Part of a small language model's weights.
Size: 9 layers, 8 heads of 64, 46.1M parameters.
Architecture: RMSNorm before each block, rotary positions, no biases in attention or MLP.
Training: a variant of Muon for these matrices, 1119M tokens, 4269 steps.
MLP neurons of a small language model. Each row is named by its layer, matrix (gate and up: input weights) and neuron, and shows model dimensions 186-313. Each number is 500 + 25 x the weight over its row's rms, rounded and kept within 0 to 999. Numbers have three digits each. A neuron's up and down rows have the sign that makes its largest values positive.
A block is one neuron, or neurons of one layer that tend to fire together. After each block is what it responds to, as a language model described it from the Wikipedia text at the highest values.

L5.gate1673:519469472500524476493446525489508497520496485472512524485495495508499521470498493464444463512486489501469488481477526488469479499494486508481463467491516497566537533483492511483466504535513506498540559505476535518519466462477510550496482496484500523454455489527493517522537511496535528517528495468509526487496536499496489493481524504506542449493524487491507485502532527505510488468524
L5.up1673:507505480479485434526463516493512534475525456479501512515499493502503546536475489466481478490509525497457482518522539481504461494468562539509463522500478508567553503487514508535492531484515485470497511512500471493502511460522508518490503468509438498470489524486483535523486541524548471507482501478529469490487496510499532551519503499560490483490531495499483506477457525503527527461543
Description: Article-opening copula verb. Mainly the verb "was"/"is" right after a subject name and its date/IPA parenthetical in biography or club openings ("...1994) was a"), plus "well" in "as well as".

L5.gate1040:497475512489525486504497484504452494516518468512453512490489515461464490495524496481452445544465488491501471466464521500532515475513485495472513469503480493494486519534485543473503510539448498493504516486513481516479518519520515481530508523483452507472469503494505484473539497485513488449491490535514500509522460494507534521529471483516479521511538464570481467507477550540483503511493
L5.up1040:529475477504527545497515475547535509488494487522470504458490484469503494513501526524492491504476509466509439519519527547479503501528468479510559458497540498510526512530481518486525468481508526509519524478475484497520484499529456500529525499481515469501505443496522507488508510512507491515471505480481519513531457507475495547518460507517504499464484485511466494482516546461541498504457
Description: Purpose infinitive "to". Fires on "to" introducing a purpose or goal clause, as in "in order to", "in an attempt to", "used to control", plus "helped"/"helping".

L5.gate78:494497487471512513491524519526453538504544512523472522475545483475550497479516523480484452539493515525511504499475528511508478520521495541484457530536490442491523482508509550475471487476512486555474516494494487499493483505477554493477466500475502473506485498479512480552507459496502472542502488491506487521531536489481494460538489521490451489507517554487481448489490519545476488499509
L5.up78:505516502507498479473497507491473530480466503544489492489526455523527461518470521513532520509526500474472492431477517504508462533470538514529495493476503469489482474511554525454519486487474481501515513522506490532503485497487469503477488512506490447499535433490494539504469445530492507473485519481488480514497481484476484471489522467536482494469535493505518475471456504514492492537472
Description: Appositive/definition article. Articles starting a description of a just-named entity, after a comma or "is", as in "Nick, a", "Amice, the", "Gorski is a".

L2.gate6:508507528512506521463515488485533498486514467499500482490546511464544458493526562462478516452496488491532469511477463481516510499477507469493541512526471525520525486505503545485482545504471472500515492477487501522504466475535499529496485493494482452452525483524486476516502450536525500533487511470497447485514504502498507498528471482494448502499506489470476509498480511488502485596502
L2.up6:571531475525492477516467496505492474498456481490528448507508495500550486461524471457499481486505482486462500472536505462458512511483467555492516474504525468485523481534498499489510524498449549498514490555455537492492502504467460549490490513507535517481508455520480485493525468482536488498510483476518452508530499475492471503489469478510514513528484508474512524524472484505539477525477
L2.gate366:524464531504462486473531525513525547510496511512537507506470521513505472527490502446485530454487514496576474495497465502513491513500477498463496505495515468480524510492501523515523513534512478513506501513546492542505489539532531501509499553449465503440503466477503478497529515487520502479470503503500490484482497490547514473472470502468516490517486524545515459530467547483535455472491
L2.up366:525456494488476499543521519570496475508487508509546531479526491511489502492539505500485530490497481506494501504517501523528515513470518548527510467509522492462520525545532526440499514482477497577469512493519451519498518485489492520490474532472476472481477505489500491499527512506525478507481550461518513507530511472502501445473495488495489491476506498489483506457509507540483478474509
L2.gate689:519531574515509491464514491483505497513508525503447504510493518525506512505551496447499518507511516487473477523516504515497547439526431475524505519517534480525487522506480514508495527561503521486487529477512521464495505510481504518473462508509486507483500562502472518493513483522480494533493475532460496468490438544488497479521507529499503470520504488499477544523486496510496454487508
L2.up689:505467462491498446514537533472518495557478513554475496456469475491470471486509506468522515505500510429541480500450500449468579491511488513498530518456494517534431535487513470502519599493512524481490487488487487567541546486533499474510439496469499482494533448490543522546483512485542485517487496494494512524505518499537478510501483509479491458496467458508475509484471480529485493496468
L2.gate723:476491523520478545503487492504510539482496457521507492494501529548515528516517488501437523492527477499467490519505504480485530493549474541480512496473501489540498489467479515503465512490476497518503504490506527548458518473512476506514487543479538501485501516470480534483504503487502463553478469503489528485519527504535525497444505516512466498537471485517481497485531515557491529477503
L2.up723:490522515533462524488493515512478502458493471475518492488496546512513489518511479484484484487450457527526485454460530535526488467460499525497496519540518514497524505473490516559457503528535482509501500540487468501467523550457515545471505529531471506526500472495529454561497553459515512480516509513528492493512495513476487506521495488505510531533469524488474509506489487508500486518507
L2.gate756:460526526486505501530492471545492484494463468478556517523481477535490501522540549508508499527534486470525499513482547485546527471522493518464481526515492522525484486512515545503503488540510454508494504468496532524479438499476487505540490522467495477519503465492502442495484495544480515533486487498469467466468488519451499508516464492511500480488481515484476485451524561487483519533465
L2.up756:461493487520491526475503545489533509534509505493480540447505512494514484500496491505480542444502524498537514506506502459529474504510471524472518537515484482490477463499465525509491513520520431504519485512493485503500501518535520495517527494487448498499522497457476463461525496508503512507464485474483547472541542465473520475508510497514490466508439461531527512490507579509513475464499
L2.gate1342:466471525486478512475515458512486497541512485461481466449475497506494536507517491530500548486483504524514519479499513499490525497457493540500534499472513472535508509534493512507539489495500450478487536517457498532487499485478473492462511534477521509500516488510501507491484486519500501519505491506485503506527519479468487497499507468483513516506481488536550520482515503545540476508492
L2.up1342:506543488520460477503466453462488485491525510487523481527489487461556518514518481453482491472524472518472477507506514520545510461493523514501486520500475429498501485509507475528472535495466490485496516504486485499517487479439491537491474478538531517488493505535505487533526500530531533491521499495488521474488497468465523454551524466461499552520440464474500512496516506487504497528493
L2.gate1405:526512515497553469440447479525523563505479463489449491556514513483479477491523478498490500533469493508538480526463546471511511519518476507497504489515522507520487509490515495448460473461471482493486542450504487534524516482494495477499505537502521508497503542457481519481493483493482506495512506489480498497496518506508505493503485556487512472464523507454479501474514515508463467521522
L2.up1405:505552519480454491503461494481494506550463540508480526475489512478489492516501479517483515482480474471543490508499532489475451479478539519506496522486503528499530491470524527519500511563477485471482530508524495469513511508472518480502496504516490514530514458508502537540481511485511505462521513502524490456577515470570470499508506559518504521519498510493497517496506517490543530510505
L2.gate1655:497484529502454527526515475508526523513469524535518551574506533511492519482508475541503462523498506508495478506528486531505511468499476500481486499456479502524496506513502508494493489490483513479538495502510481496504523525510469484465492494456481500467516477455500480494496494491492482528517526487494457502522507490477509470462468504543499485519488502507495490490519496492493484511469
L2.up1655:513533529520434501505468476501545507485516523512497517484491511494468538495521536500475499524475496493546459484566481493509480501525475488523492495464552471484499482512490496465545511492491500520505495540526503506547523496508511483498444541466435525489471484527496497489522531507487491504480530480468530513504508473506519510535497494501528472520529528525507500497506550525517461511491
Description: Infinitive "to" after copula. Mostly "to" opening an infinitive after is/was, able or a verb ("aim is to", "was able to", "decided to"), sometimes other function words after is/was.

L2.gate190:549483497488537493490505498527510509515490486509502493509459516554510544526505448515492510444497525493493504467521544509502527492502498515521499484500508527495506492532508472495494521500529471467505535454443490487519463468499496460465466484492529490480462506496488512520509508478514483509515520467495474487489534487509510475456473496498536518494507444511464470487504528457492487472482
L2.up190:489489497505516498491503455477473515533529506505484541524486477509522501454502469495504456496480474518487527515528565448515482553520481499533500490440497499486495482508489494489466473511511520441493485532472493457529540503496524531443542518502486510469487510508463512494495479427495513474522514493498466499510524443489492506493542519496491455477502522516440526492499516512510458467493
L2.gate340:471497494488540520543489499479500541509494487543502493510489465506509499506503494483504507532485533480509508487495505471488491525541546461509496529525495502510484532486478501489488499487529486465527477494475524486462495499493519478465475439461512513535473490465512500483509472555468500530524514525550516474493467495536530507482510506489488473526496440517489482468535504509520500488507
L2.up340:506484546495504514509509505486488527515492475539475501470514485538484539495463546482489500498477491490492502524465510524503486488479503527494500492482467463482471515489474514509485503467530548453464496504537532505514501519507492528492476511527536489484478489479486471480460468476475486522505512506507477530526560523508506521511523460508483474496461490503520504486496531528542512485460
L2.gate580:535508490524527501536496484478466485459532512527505489486505501450573529512514508495495498432461488548515518526524509512525533464538511463474484523528507490474521502518508481507490503494492511455511522463495527467501502507442503543512536531449513503535504494518502539477540458524515525483495492449554475510451470472490547441475527523499520491508502482522484438513524499485465509485510
L2.up580:486498552524549534545518502480500504478488465513498474505504472462554543515515555483468488513462495505513476480542518510509550515513513481475565551530493470500459520525526466544457549443454462541490489443529489495541471474492499530518505538525502489521509470505478510446508441482515514512519531475545551502511510481533504550491498511518520497508466517526508490459477521480519498527493
L2.gate846:444500524518545493483513544484477511526501516484509534484512488500521509468519486502459538477507481472510490476455545493518476509488490495456478473489502453525511475470493493528499497461462448464503482474516496487507476503504482534459480530461489455478490487498457556544477487490505460502458510538540501554521487495531485516489506487475498522476519525519481486495548495526526525514501
L2.up846:470485482510481503490528486493526509509485503501509455482451510486533519475488479462472453506485476505484496490460563505443473524501492517492533507502462488524504549450507451512478541512511479519471463487498530508497474520482530513506482491506527483532478490463511503527481539545497450458524495495523500491565481498501507497553512516475482457546535528498467541458535538491510539511511
L2.gate1193:495502454511477479531485444497534536496472461484505495477509492543535485528489493519494463507495493503481487547502509511478476481455497530476524494509496505510524472480491475459465504508500500541492502510492479489477518521510528471468486502503500511494483528469522494507497521533526539533568499518512480559466512417481487486524510494525487547500570458536557497502528519514482512510507
L2.up1193:471433503487463541471473443500513486532477490523480483494512474482541539549494477518465485495485484484506466508488496496500468478485459526485506513499507518514543500495481528475479497485508536499532533473509519507497538495486501509414510516492488485497464519465552532517464479542521462542506509499496514532506535502439504440503518481490460506490514461491528496461500527512472516486507
L2.gate1201:478467539480507497487511514524526480494494511510543585501518503506518475469520517482527534528455501487470520491517474500500495488494503485502535466498500465494559503526510494484520499495522519522502473500477502500484486510521470513520515499453462494490481493493515477503523478517516466488480539491534492495454514479506528513468490471502524496486527486507460468489510536505518486462460
L2.up1201:456507524499533540451471490480488519457513532512508496533494509517517486520514481499437504480460469485456516480514511527507471519486488480496507541483466535495501517474521517493509508524545496426499461525509501516494480443518493548507545542452506481512478480486516509511515464523521459560574485512515452521462534491507494464467497492451493525444504457523499492522511476515469505483499
L2.gate1956:486500489509498498516521466510504523525515495507530533439508475505518483507503436520522509474518474519515482508498514502473490501495524537500485464476484506543501486489470522493509492525491493505508540532497507481456509552527541561493487517459443484505477509475547506486527508502520497497525499553498489520469538502521450485483503501505473434454543449503503502500538516519532490510512
L2.up1956:525477478484491475495519427479478502468514509535525524484462521492452498512525483500502499504494512519440512516538507487472492501563539498510517473499519539456529495535472517488529528504482471509505537496509503523491496517469503493498499497470470501514492472519519531478504483489471520509478508530500488474521534462465496528479515502542468452497534500518505448467500501525493456485467
L2.gate1996:497453494492521478489547527511540471530499471521525482502500514501510481519439485493483460486485473526579500502479520498530511522501494497487478478495526479544498491484509550460538522483520532494500482486507492502529484545501495507516466468466492491470460505530508473458525517499519524507528487507508538489500479456491473495529509521499453471506493505519460479514495490505501490485500
L2.up1996:475445519508510500487527484478460492488516521475474530478451522522506524519479516525542444504520502466511538494467524503487496478505502518524456500543509530510509547501515508521507499512509553470510518525488507488538507519493542558468481523500509465493516571533494492551496528503498476538471543467474501517492504517497475494451492601502490488478479482462484438526426505463521523456481
Description: Lead-sentence copula. The is or was right after an article's title subject opening a Wikipedia lead, e.g. "X (born 1998) is"; weaker on ordinals/following after the, and "-us" endings.

L2.gate162:525499454520458492507480481487479426473510526503489451482507507479467481488498454521507490523519487507492517496518491540546522450478473514543505499543543499495527472472526522463508510507544456472501535484471503500499475513507461525527514506508497505499502530476541526503466526493490469452488521511479503474464434493519510491529494506494490505500516504504529529485502518496548488512470
L2.up162:508514491509485444522459501492456490512478487495527488473508526482467509469443480519489503517466501503467510471479521518531462454452482552498492482496523474485463514468530512487522501521520495470497552446459457473490484497524490503487486516523498444523503513485504483548535496534499562504491532520455522516468499487517482485544527484491488490528485474490521551493514546530482515460468
L2.gate329:491454505478493533504516492498528530521486491507472477497471492484512530538516480486470489511509482485495510480498485519511499451471495520478519435498490555477450482506531458494466481478478481490483500522474533498512533510486506441483485464542488470492463510474490545493465528465485459521480584504471417475441501479497497482478462497540488521517461504466513529483492542512494536431502
L2.up329:480499530467533486537518499439507508503473513480478487542514552511519495435491461513476486517464513541508527517478528531561461453505506507557492499503545484476549510513512557481441511481514471491440487530496475417443499503515516508477492480504501494457501522484515489515533529497475469512529479518488520509517436548461490478508533494484514519468470492510455494508518475511513544507533
L2.gate451:468540447505494492562489517504478486497540476467537479468522529503456517488477523498519498562456507537468491492534508505517523490493498506514501509502522549483502476528502490462503494496525464493535516479504479503491482506510487538504475486479495491499500509486499526530563486504539507503508471491477523492502515520523473519534470498536524489521516477510457486540470488532486494487483
L2.up451:461452460508517493555502515501529460505539487468474505473524495534491532466483450499507487527478479472485518502507490543479449486483529532459499494538487508494507491515520521498483485492526509498501504504494536493500494517505476493508502493530482458492488495499463494509534483516505517483548483510474530489470487502527484492514499494534517517540539486539489509459519526487526502482511
L2.gate611:527529504470507480486459492505499512501514493469502482501520491536558475501488454527490473515516527540491538518486474506495479487521528531464464478489520472444470517512517487512528488500527512509478500487511480504464499506429486525474548448499447478469468485497504460496517540529476515521542498536496522504496477530497510488529457490515509499482534525513495514566491464532497498511505
L2.up611:493469514493483521514502547450513526500483506494516545497492496486558483492523438509519483473528505504490552478476468438487462493505510540491513443500500494482463496525469495507506502512483528516500487495507510499447535574509471491509507520518498479480506479483507537492505480496488491497523524488511487508520495513465501541500564487495487512476501470505457474490460518518497512491536
L2.gate941:480513475551482528474454502545460465478539484487448490487464482502510546483519468535526513493470525528487443507530535508519529514528515486492535482525504491506505467479523472471521528499537507486546550480490472521501518483507480535459500491491500512506498516520469503505521482502516483452502482491470496506481496478511498494542468499458544496478510497541472489509500528505478477504498
L2.up941:489525515509524458509523529501525488445508524509547530494530478465496501510475459485467480502473490478527533475498522486500512533523504451487493514520536502451493489483507452503496496449469490523483498523491497525510483499517457515482474515466499551473506536486477513499515528453551486465494505510510532472500554502505533507509564480542475504511478515492536512536499504481474472496534
L2.gate992:481476483478522497497505468527546467490527504465491520538523499516453456506472467491498469545440479524488458480480516516486469462503526531495502529559488525460474471528532472456502464511487481489486493526504505509456488491519467484502490496447515472476522503468523483524491486464501517506516501470473497531493454508495469510509546487523488527520509527484490456483508517519486539537486
L2.up992:494503505503531447492501492535511537522504465487490491481515516518527477479508491501522514503498485527542512529520491506505475493519516498514518493508533491539553478502543498490454497493508483508454551497510479475477506507494484504511516507523472490475473501463485506519498455512507485458488508521485553489507496478520477494468524499502521516464521506498502452507504494514537506510513
L2.gate1576:445499498466504515505489521508492496535507482509484505464506507467520536474494438574487549499505471504533472519498489504525488456465552513451490490474503473516521541520520523492495518516533429479502482464498515542470490528515486479489480455518482517522501480501513473489485534532499482454506515505482516498523494542487468474523528508504493464468492505512493499489481503482561474526501
L2.up1576:491484536489536482482515557487457523536524477501487478515504552547523492513496488487510506524496520542482457509490476503511451485512487505493518508515491546480475479543469537497572465500527467513513519482485513501504479541467475516506461484491551496457538476490495503474549516518467556479522504486468512456470526497508464455474519478489513534483497492492451515510510489554491538502488
L2.gate1889:467537464503523499503471493512517453537513476557478500497486526506479493509504467515477514524494473510502507503515495538533501447545486528525488521531503503472496479499454514499541492509505469495484488521473544498511539564483493497561534506484477492463541511468488493510517508499514499486515492498502493475480472516487480477524533471518517515493489482483454497481498493513502507468500
L2.up1889:524508513528518483511476511489489444506523473494470485514521496556509476489488500515527516522514508511498529465525521517475464498548500530468486483481520497502480515491489529525479483470538522509535516524494486479518507543492490500508532488511500435515559484494477469581544456537502508495485500467479501489506497523508522490494510457486538510477514465504457530474497498520498499534500
Description: Token right after comma. Fires on the token just after a comma, mainly digits after a thousands-separator comma in table numbers (331,546; 2,626), also appositive or clause starters like a, the, which.

L6.gate0:484524485547466477479521516475498490464495516484461540502472519508535532480521489513491488541504475488460495522532492516482517529507484494533506479485484515476453511523494520475505530529482497485492537474462553531503525485504548466555483521512472468483469534532508490505476504444522484519518516520503494510508501482494526515519485466458487457503466481512514494471490465480557533491481
L6.up0:515473512502513497464530488489455475520505479541457510481533539472490481473520493518498490504477453520494494475517497507486460507461494508487525477500475550516502533510491506450511497509496540484505512493517468484510517503530491503514550512519520481488456490513511500505518530546529478483482527452478539531499485500529528453469537474513508527515512472542481506529525521492487527462498
L6.gate641:483536559511518484472477473491491496484528524501466472467478457479509500504502493473498488479494459497495536452520499525537495510551510491487508491510444468468507527520472474495484473521478531479487520508480551535484561492478488498490512474532503489481444493472505489476488447520512491537469493497477553579520480504501484537477467540529481454473500496539497469514503487469511462513481
L6.up641:483529496520536518499474520528510534543491466557519544493530487487470506470516512469474494481490449563484497485520524485562500509515461486505520542500471465498494538456498530503485476506511519534510489489496509500524493483525468486435495500545497475494538480460516454500474496455490499539480537503462473470522498512539510536492470505533488520473441487500501478523516555466491510484491
L6.gate642:478530491516442475518510458476468491534522508488442523514511467568451488494528530509528462478502500474482506470524501544514488499548468552523493474489500515572504471504483525500532530488497451517519522466484539507495467509468502462489523530503448543546531488527489520545470485504566483469478468534515474513510508495505501480491489474520480478496506520513529501487510490477544490511509
L6.up642:515478467494505510480516515486467506432496466448494467517495540504493513482554511512499469477521482487497480480489521513505531502488472549557511534499509471523510491530454516550484489527503500556478496509464537462499465511512484497497467507489470531512515495509491491510516491445464493506442530542498494527500499471523458496545495463524483494475508500474511496490501529533518509469512
L6.gate865:528561547489494536485503501508497458500494526455510523485487514492468491525511494540454494512466490544501486477521480514502547529484501459493527475482439498501496539533513507505488485504513520515486465495519539505488516527523523567461500537463463483463490484465524482456514477545485527506482512505514521522488501523504520527487465520490532497527513488485530448474466497468540497511495
L6.up865:518516484494491489524490447534441448503475504495452455503505528494473527510502526532495456526519535532506446476513498526533496495515551483445552451492530554538527533483519474474469513503498479518498526509531492500524525510533478533500516493470470468476506507514518556533489509529520514485514515542494454478500498481476503493460494510510500476505536493508463467510505496472509543556487
L6.gate936:499510527512518479502508547475489514489503506491472542467466535519478507550501503449527538496586502453501490454499474500487516464516527484502507464500504525484490460510491532519516547496518481458523474493492508503431454525544500547559470435472510474548539455534545490450506544516486499467493508518511514476511483502498460491515499455529555516513506550508489471465520505508519498496462
L6.up936:471483469528492514459491516513482516514528482497486490547476489476494493516524452550472477518540472514510530532496518528496505493513498464512501457526500508507534477487457531486467538496552526549489494491481470499517489475477500520493519493491502543526527499499519506504503498446492562469484521502474521523547553481493533512469483500495449514510547485500514510494518508490527537464508
L6.gate1229:520473516543517507501516477469465489496478464493467517526485515519534448473483502491495461503507546548461507477522500513511461492457527525527485505535504502496499521487479499470506499481531523527485447516490520455523514486518513512504462479500492470505521439495546450519498510515467495495525506459500496484485540465461491476477531478519490508487525461502525463538505491494497531495476
L6.up1229:484505546522476544506474525472481443488536470530502519500520592533513505478510472498516492510469502546528470498529537523484453479540480525462547446490498506466486499475471543447455499514490510558452535518502519545472499474428504486504494477474496489481460543477519507508508528491512503478515493502505512476515507511490492528520496516527513525490477470521473527466474504530528486507481
L6.gate1771:500506508538502508440506474460515508535532481515484543513505497512480533505542522529510459453519502488503532523493509517468489458560450519506520538534487527472502498515509492502530544473489516493509542513480458489497504543518535455495466473511500528501484464505489520518490555513491482492492496517523506563535496516510467497505484449497475532522485503502491478512512531522506489489481
L6.up1771:491531529456507524488488510519456490497500489487521521469477475480513513498494450515483471509509507515532489490516469523526486497457461531517500538519501492504488491552537487475515506513540459514521518493484518538494531502505491499480486510529510472534520487458504509551519511480498554517519469447523498485480511481480496489447532489522511507545510505597482486519540492528540507511519
L6.gate1972:533525465549515535502471529481469514510523474537498541465517504503482484506512463505476525489493505538514474446474457522538499491494453497498550517459531508543531512468477439510523514488507456500492512505454511512461472514440461498464480528506523474467506484475517500472494510508520470527497517496523471521502496488501534462520487497481499527555451467476524503474535502492493506498486
L6.up1972:460479477493502526546520492485479495492458519499500510476447517477459514469497482480473485465488501546562526515453483501529484509555496499492499491482487522490546498488546507517528492514495499478475520475493521484531484497469525501527520470487496510518539486516533480523472458510509484479515510528476490529513530506499495496508506497495504483482460510530466483535500505543518497471468
Description: Short fragments: in, de, digits. Fires on short tokens: "in" (as a word or word start), "de"/"De" (de facto, Henri de, Debut, deemed), and digit or ordinal-suffix pieces of numbers (160.80, 40th, 33rd).

L6.gate433:516469511451488470490532526474486484487490501466491493488534530537529515461500465518504490522503485532468496522548483501449488502498511497496449463530448502523515494551498465470505495536500513510479507488502504475519539525519476499495475540500467465529542516488508499484507502496531550549519534481524484444504478510522474475497468492505498498524541509512513481488496469474477468508507
L6.up433:513461502483477466517476545512505532463489508463479504472514481513505503509497420503538493496489530492492514544507446483517480497491536463507473500467529493521538468464534499489537501525497477531481477502461527507460475486482507503441507489528453559513470482522517487487478526492470514525495475495517511502491531518496479487533516474522496516537507521522486514476494536552501513549519
L6.gate489:530537497517532525504456515516489520517505470505509484514506476534495471472496508490536481519486483470494517489506522530466485502523503567504480472494482477515517495497502487548494526537483498467466510520486516512508531486498510507476506526510483529524464462487502510487474457521497530526480498495498517493506508502489493513471520445473525459512479492511471513493520535463543508506504
L6.up489:472479515511499520501478493540466522486487522527493512496549489509505497492562508524500539495483475521509516484511542501476495540541492507502480459481531463532529496583524517457498519506562494465464494479474469528494503524535484542484480508549529505535499469480520524492538500489543471440471466529492515472484543479481492499448479519496508486494467478476556491543507493464506488474456
L6.gate902:517557494496500524526515519480509486494503477497507485525497502496447515515473471465493496520513499491474497466499542504479538488486494488486496487482462508465453533488530510491471496574499482546495460497487535478502482524516528458478481508499489478472496505495467481504477519496475543546527521508489514495498513496497510481522488540515504520533485495487466486511493509499552510476519
L6.up902:540521504484535516506536526456506506533501481514482494519497464525465513526521540488507450475523478520495501525507487511512539493500525490468498461481507500495465503524506517525476524524533516520482499495468545507503461544548512487485506521481497502508451538512530519494516496483453548537521488488508514539527527489506507478493500517538447496507510517498495489536472511536506508525503
L6.gate981:472504486526527498466486533480463496531525522505486492532519523497516464497495525497499508504499479496493495488510551511540487490537514462481516500483479469510476521509552484495459501522505502487487484548501499507511492475497505502492499534523530483480473479529526535527540531486489493526530508479478510477497477493477479507529529541542473512483500481478539519509548551495504487538510
L6.up981:507486522517516499457556488568495513508513532454516508489488500497553496498475531431491529515475498466473471518492513485507510500533520494504525533508530465491465500530474528548488459511524477515506551515535484460491555555520488507506471520520516512507484515533462572486510506507501528515477477515510515476472536512494460533531517511484517515528499512511496521499514472515474515513498
L6.gate986:522493508509533511521478470491463510483533484529486520508542464573483488473526488433515509494496485504437471476503503498497519518502546526471525448434493526470508521498530510500515524488505512509492486512483496489495544504495518518443485491508466467523492539492448513466514484521520454506500520517529496507489508498504472544521530457526492470513530491503532484453504516521513489504457
L6.up986:508495488446479500457471500499506472496491450456506495461489495484490494512481517479504555507525530532412528495508519482476489506504483494474506479513457488477539502501484494482513499529468513474514515499469518455516477448496530534491485429494506511537521467479491476535486524513520479522506516508544501469504445479516560546492506491461532544458510565454508471477519498450506487512480
L6.gate1068:501513512520497496521503523525485481510447510458511499474488480499504538497543424521535467535470477495506496482497476532468468530483523506506467501486495501532499504461504523494480507519535478481463484507478495547518526504487511515480496521546495465511509533514525501532500531518508518472529506518519528540474493481515506484562481503458499491499456518510523489526518558484500513542539
L6.up1068:490512503525535520481516460496483481473488466510526498532470456478487534504458459517491490457536472512476484516469499519466506515493548504517503463513494509470502506523527532498465496510490454536508475482485499515486549558482530481524491485483465484478546513516534507479461545514554506529487483534500536503471488495492512505498516508503470504509517508505478504509487499491498531475463
L6.gate1621:501494483511465491485520496489548512482496514505488531456512497471542479500477525491518501519488523510475505491502484462546528542492458514464518498508515502511465489467516524525483503487516466489474560429490483526463514460505505510472536528509475506459496467489499470512480479453545531516476485483461530503515462462451515512491506456546491472530494482484507519511501489504480507545497
L6.up1621:448517521456518489496503502485496493490539535534463491499474522536470515506466523461505468528461422478524543489470540455546444519460546482485477516445469528532507490486490512542516499478471515515531453499534488525452539467554497463481474505497538492526446503510517546504524516535535488467482512492475536505485524519508498490541552502547500512495565509510532515509506499495487514516497
L6.gate1649:504528508478515466484557481482479549500448461546507457545488515517502477518456492490504550478507456468533474505509516571508496511519501490515494480469460479517503502454505514532500546495470457508482495474474510525508519484529529501510493489489462465505536478514505522500458492456501520516521479512513541532485506523514536509493507451519490461521517529437456502543499510504488481519531
L6.up1649:491550457451520472511496529469565480516540477512514487482496523485540503487523523505492465523490504531489469480497501506473493508504470480484493496489538507501517491519468478489484485480527459505489526493518509490502509541477479559509509519485476541531517483527498529499480531501506518537506500527448538500553527513505494508514524446515474523535487507513502542522482485466496489519531
Description: Copula after article subject. The verb is or was right after a long subject, especially a name with parentheses in Wikipedia opening sentences, as in "(born 1998) is a".